Weights of a small GPT-style language model, trained from scratch on English Wikipedia.
Architecture: RMSNorm before each block, rotary positions, no biases in attention or MLP, untied embeddings.
Training: a variant of Adam for these matrices, 601M tokens, 9176 steps.
MLP neurons of a small language model. Each row is named by its layer, matrix (down: output weights) and neuron, and shows model dimensions 112-367. Each number is 128 + 24 x the weight over its row's rms, rounded and kept within 0 to 255. Numbers have three digits each. A neuron's up and down rows have the sign that makes its largest values positive.
After each neuron's rows, "raises" lists the tokens whose logits its output raises most directly, leaving later layers aside.

L7.down534:165144088136181143086111084079123132151111149088100121111134111092127120162105177163154150144131125103143128160083162136110126119149130144149144165091132099184124144078153128112097130152133123109141137103102101109116095112150125113139140135136114127133118166114093082116129148170158099112081124148118087130134127142123101146118142128115121130169088146125103121162135128089147168105124180131138132124123113113150132119133178151117130144129109095117125123127134127107115133094158093128130099156148109150129161091115126099164093101128081109122100138183157165137115145131104096177131060070122141153095164118138083133149125099128084135140176124120071117158153117125148127120122164154107158159116127124124097121117124125123085148129145124108180134149104104177132163135085128
raises: "ville", "age", "ment", "ings", "ages"

L7.down1057:065121099139111153129165133125131132135133174123126127090115127147118110103087114150100111098133106127127125110135133107138134121139143092156129155135122119154131127158173120129108168141100127067097118148143107141158116146149113137113139161067122160107137092092069131114142145090147081106128102105134092095101166091101170113153114129105132157146124125135090148140144130151176137137100131136141075128145093130131109176137156149099101083141076108104055136124106111115142158141094120130119084164110137083115129129151134158115156097165169122158117096117152137123145097165097150079130135130108123120095097122135133151138154139143154141097138146120140163112183109123056155130092140133100121166140126156109125108132132082157115138138148093113169079128112135152155099153128114
raises: "ches", "board", "ched", "cher", " density"

L8.down1604:133126150134134109097121148215118124169121160175147118117153114120093127190124089126150136122128151065134161148128122078141142124117108127091131122083105121127119145162103150130108124134106126163116128157136155050140141134143157071119121121094147131112151113088147151153150119105141137105144126152131124135123096140108146111138167103140109115166116126179117157149143140142147153113143094102115156103119127136131146135084160107106135119087146160107118075146136136113099142099145148148143160110099116110151100131110119162139153161096158108136155111093091108130095083161102111146114207124138118195180131104150161120110121172123156117147183145101097143119143111132135156137101088197130183137121134078123121101144130125087119128166138139105146111110135140101135136089152141
raises: " largest", " most", " oldest", " best", "ost"

L8.down1576:187101166153156130101157115127130153095126157150182113122132123139108133087133090137135129099138103096099140124141140139086124091110102100125094126162112151148112130162124182167146138127123116114161155105122139087140105124157140091158127073123092123104161100118132110148136081143145121131179096126173108107092157090157181122158156091155139116129129125132134079132090111166132117107132126152100139181149138113104164121131118096148117152114131113138187143139094173146098144136121163145110206078127156029141141145130122132137165120106106105135124129139134143149107155140133179128126098119097167128115177118097141104144149161163169116101144105105128144138152121166175142108128142114083128118117114161127147095142201095111151152140129139178105132108088109112121119173122087
raises: "iana", "ial", "ship", "ian", "ially"

L9.down902:122111141148099133114163069203128157128158131121125106174131175140151122120124151135158120109122135105143083147146159140120125132126117127117139113158162123153132078116124128090102097127110075122137140151152159139122120115124142095142116137088155124130122119165169124134117151122139093169150151095126141131153119117176105085145132109099138144130129121110146156156136107114146181141126149175152129124162111155119104082113139154106140110139161141112170123119112176116126124110154122105133127123147115110160153157110142146113109135105137151150135116124131152127119121145122134137128142084081114138097144120131137149122167117179163127134153121148100152146152109165152133184120182109102130110101137113135134132101124090126105117132125133138154114163121106114098141127164160
raises: " the", " its", " their", " another", " these"

L7.down974:115158093129148134145129141078137153118103102076104089108160109139137106158167159129098134149147124144127155133115126145167132128124170121112118162127151124143143100137119114145124109130100121143130185103166087131150151119132149120130154106175114115125113113125133113116174099126146138105142150118148139112137118137098167123106089121151082063133129145129071098116142125174122076060137119135143126135086109177109150095147136148121156158135109159163148158146182128140123092166087131120107128161156131103101179130172147163128114139130146156095142154112140130127137130147105147149088154160111128198112127085105091116068126089132137128133140106137125154165117137082101136113106157142163110182142099163141167131094106121130135110112120104102134134124148107143146109145166128
raises: " are", " were", " have", " is", " cannot"

L9.down925:140085129145129070083133074121145129080123153126136130144090107131128143138159077102134116116115159147140123143146121100105113138159135073104126132152130120155135163123152126089142157093113123171134117109153156125106122086128149149112147138118111113158100126155133144123131110144114098152104109198133114160143150086180116135153177111118133149103069117147124123135114153129153109113112122139114152136114136148123153181098142111116126110134125150119122074181140143134119101132117117103127141155103119117154131096157169111167101146124093127089170140115157144133115157141106121103111116143089145130118141152110122125140149128103098103143147157107122176147104163125145101155125141127135144135135110110101137121113114183131107153116121112140197155125152106100133093142109135
raises: "ian", "ians", "iana", "ese", "shire"

L9.down931:105144151103138115083082170102119104117126123125103119158123144134118109118080155099147118132120098107139080114134165122123121106094088153127150150117121123150088161096125136114090139103133114112140134160072116102125121129117098126137099107129153141109129167131098135120128167178149147108157116121120148106111112093089150161145149122143133130124127157106137158145164151087151148142116169125125132116166182154113113113115119115123110154116118113128158143115105118121118129130106177160071133092125104024094110129166177115130123148214064134142142181115091143100149114146140120129169143107139116184136104137124085124141113115092134178149124111084165152086126101115115156137102123130122124124126113145167131133144098126114135119096123151124104114134125168187147131160184143
raises: " time", " turn", " point", " day", " times"

L8.down1638:125111149154149123151121136150141149170127155114155089128093145142138137131133120072132141149128128102156133090114152139140135136108132156133167161105158144170150109115127128133090091156110123114133125144122135139146137135132160124157118138124127116118084159131105119162155132121147122147145094069143140104120117125129124137115130136104128100121131102113110091170148141115191138113100135170131107156111126128156108121123106142117112133115104161120112127112140177128156130139136124095092064137144128166122152180106118107108137154104130109161109112103157168163160149130137119132114099122130078196097124123102072138111117150152115103127130116128086137108114120150184161131143170109130121109104166164128121106114118139133113168156138172113113140142116154104171174123108105
raises: "ings", "ments", "ing", "ership", "ment"

L7.down498:170114139115122132072135095164098133078134091139131088115138149114104112155111119111091109145177125111104109135145142142152142127141111125142126121165128119082154126122144162136145147080116072131134152138080148098132140100186098115133142122144138078150130138101103161110129132138112115129143123125134132161098116128117152109144087118104151181141160148136185149116118112126134077164129148095155103127120113125136135172117099134108150140106167110106108135129088087123138102088139103129093128135149122115105181101121146134124100123154109111127103115102100148120157110087119176109141156105148147134156138115077135131097157161124205115133118141101108163096135144099184115173130133090140112146106129095077129106103106120121122126111150097130120106145113107151100152119141125
raises: " the", " its", " their", " his", " another"

L9.down1412:123155119079138108102106140146191106111060129100145097112137128138163151106096134147106143124147167092148137112120144152114098112136156136101120150125120104171159141159123124125121106104152076130150119141170084144160131140154151140130138156124112140112110111121159121130092105152134135159099172130119144127173135142066122120119125114170135087150107121120123086128137139143109122139146173142136085171084128144113114122175109138111153183155143122130113180120135164126157096165108115094112134101131129140110164133147094104145108186120156117133151110124160149158142085116104125129109127127142125137117118109139076109110191152096087161122111149164112117116100153130122115111152195133068076106175108145132120150163132135118139160078165104146140130131112147134157109100106107
raises: "y", "ings", "ise", "ing", "er"

L8.down1260:129163096108119165128105155103106133116156140136102101131162137138125158163116095081136178137109122101105157104106148112084135150094080122087109127163102124112168106105125130144160126138148161165123155129157099125096174150151121159143131123116134143153137148129145122145087125105143131099117124122099118141143172135166120145157118144158114140140109164134097174072155072121114117183115137081111109123123126168153131131088163115153172157133143138116124110122145132090160118104145132117098123138145171097132143154127115112130124081144111099118111146145105143122076118120148046107134152116127132114089135164138168105171121140135121125110133146127124195134156145151193132121129105105120101150162098155142128162153087114136133145145153130113110127118112132132136101149113113
raises: "es", "em", "e", "y", "d"

L7.down848:107064072137105102152144084184113139081122094174137078118110150089105135094170133132127103098090113125123089100107156109091103151143110120083166102115106120133117103117157136117149154113094118110114093152144133125096123122105169135123124139114135122116106145117168094133110128134165136163134115091127136099117154108154113123170128094117161144148139084156140125107146083088113197140112121144137109158125161149124178130136121158112109096123134123078093149091120105122140129154128142103156157141114135067157122128092115130122154109095100135157110093132124126095099125117123123102157119112088141136146143099093127121155111106112210139157138097156149158124133160120128136120130117146082141153135163112142124124087125133154152123134143131101129145165116173110141148184136116
raises: " how", " its", " him", " the", " some"

L7.down1576:117112148141127113124106134184132152132147164130104102137128147120132156101131147103149073134129100182165135147086145133104136139082095126167104054089119119189070148143108114136095145145105122138109134118122126111094150156109156157117113147125148167134119117144165150157145130114112155178122135112140135147108120106128109129184113139094106163134117151157131144137137142097118130133133107122097142106131093143116110134099143101118160100160131170145181110121115067086165102131112104145100121157132114147133107100110077084121109156156103119130108121118125138131174135086158119101095165148136109164078173105115107147134146142118139140089171141112108123127115172140163177138173119123089097161161116150136079137139110124125133135130113144129125173120128143104133080135105135
raises: "ment", "ments", "ib", "es", "ed"

L8.down267:161161131154139156181091133111142091098119097123087103074141155122137178146125122146123115158151128151112123124138100143130107129102111115147078142146130088129165131127123141148113103146125174159187130092142106142170124118139105169136151107186124127154122123116090141123136128158114141129107122136114129089101112162092141132105123141160108127131142162140089081101142145115166107120150124155157107105139146133120121114136127176111156108113122173132116141134099129144157086144128173149137123116143182174122115123154158142131086121115096113056143123101132148128141165138124173104141138157123135128137130117131093156093146133105169115137141160092140151168120123091105117133159124103194103151131111139115143100080122119105122118115120115138119172137168111126136151140083086
raises: " could", " were", " would", " have", " are"

L8.down1265:126141139089156106160129141142138132116124113116094077086111115116142105111107128156194142130061123136113138123098107092131151127115140150156112089116099144141119122103136085132098148130113103146098117092150123128123148120125129100108155115144112156147150130121128113191164138111067135111074141116099105120165109104124144166123125146121139195104165154081168107182105099101130111127113121115118103124139146098162133098143149133132140128138144145139156112175137147172141096138127117133134155148199119070102116159137114143132152133150135130100146082145101091078112132140147158137081141122122124137109153125108121093097116153125119105117122102153125150089135142117111143107115115112112120154149128149133126121098135110154130143122125089109108087149133141104114124134117133
raises: "’", "'", "'t", "met", "',"

L7.down390:162180102116116158149140138164111107078145142117142152150141088140102132145083102107131157112114139075159109133129125138153145142115110107151125148132159057127108115138135159124125192162126169131108086087140121139116098168090081132133146153134140127193075154152150147154115120151102103127106137094123123122117110138133111116153125143145143137151135095102100129129156135149140088160176143177140124136133155141110126079108134111113138139128145142108162138168099109116129174116135159095124172113124135086121167122098140136129150111131115132158132120071148120109129136071134131139142137099093103123129134125186140121155122147094117149132154105127152138145167122122116126110104159145136114115175100104119142092164109131143088140151108115138147179115156081137160139170139126
raises: "ers", "ing", "arian", "ary", "ed"

L9.down714:149146151125152151153130135139126136142141094129106113106138122126141137119149115089137075086174134126125124180152151108111128127127123096137123115179140121165128096134113130137156119127132109129176155115132126120104144142093117122121115131112123099168117157122119142103102147091143082128166132113108129139132104129108114105070149131155122151093145178117160120089160133128137111114150111132164124118135128110165152138124097153090118114124115116124080088156096082149145131092135100169114123151100136068099143142126151134110117136104091171116141130159106101126120110087127151118114140122136136137108140107128115149090108141142181094157184129136103167134146096093178108155149149111124161116137128129139126162136097146109135160139145124104154129135068127117125138131139136
raises: " his", " their", " the", " a", " its"

L8.down29:098074109131135114114127107118097177118141144120118128102140120133148126118167161152109175123106179122126092108101127102129105105144178148108091167103100154098093106142098155126106095123127158128123147153144148156090144153111119146128104122144139138100139112090132150135100111117094144166124103132133112101095096093122163160130102168149136152182162147118123087107134163152122147148099117129145100121100093107109138121111111105116135170114149127149147110106142159155101091130154175156159119117111126006133191145138130142109114146125138106110137145146142087121176091120145141108161124111137082099140125112172144147140144138143196108103119129155140085172122142189095098110100106137101143145125114144150132154122118124114203165103137138123105114097118109118097149162125162
raises: "0", "7", "9", "8", "5"

L8.down1337:120104071141118112132108133149071129147116117104149210129151130122154114157091095140158167096102114103095151120121115124138131148152160128132133172090135101135112064128141146112137159149115161084136117130182153121139103127149128106113121076100133134132119106098129142118126147120103106139147141153104108119097141155085124087175152114082091139180125142120136107150129108134133121140133147114102141126125117170152147126128193125127123140114138108139115072101140122172108122154109157131095132090155137119106112171130118158146129167167134115176143135151121172134148128119086151127146125121161145129121110147170140111135132083131076115121155152129144156166113148140160149100169175095134145124127124175105149158088112113132120108112172147124141144116147118098118086145099135
raises: "za", "y", "ies", "ens", "em"

L7.down1101:155161153054068127143162107147114138127119153107121124139092106117120136130162092137163154147136092141143162183125076108147118123110124092127131153104129149116116112148130122140124089095110153127120115187132139145138165136122117126101131097133115131140127107141187116138118133128104148111140127107139115122092114130109123116178136116093130097118115139127112082142154097118092174132139135133092112116089125140125085106132129078167130133160159104141176154124126136117151137137108156137127128090139164000127148146118142141100114110150078158148141115137110123171117099162154138116149114146158109126116120141154127095186132085129146129122066133139114154097118164120141103123127121104097139126172122127177120149151112108114115165086163135124092111117108119126144109104124124
raises: "es", "et", "a", "an", "i"

L9.down459:126142124145111135188134124129133135090151134125145149100083126110110175127113138145154115132118095093133165105125116153119122099139110147093142097095135140133112160132131156124137152146090119102112109149141111106107143126149152136125160114157146147161131174145129113132153134177114140113089085104125122173106177111104108114096142126135109142128129153143145099115168144080153162144113122153130121151101122086145086126168120136133113125165131174118135109112115094075148132164147113167130160106117106111139147132080125126106180127162089153118102121146091109176107124099157128151162167131116132128125106127142114150152096133115104091154097103145066125131075143133164136134145136130139114152176122146123212134103103113100115175118152162109120154122118141108132120113167110
raises: "a", "i", "ie", "al", "o"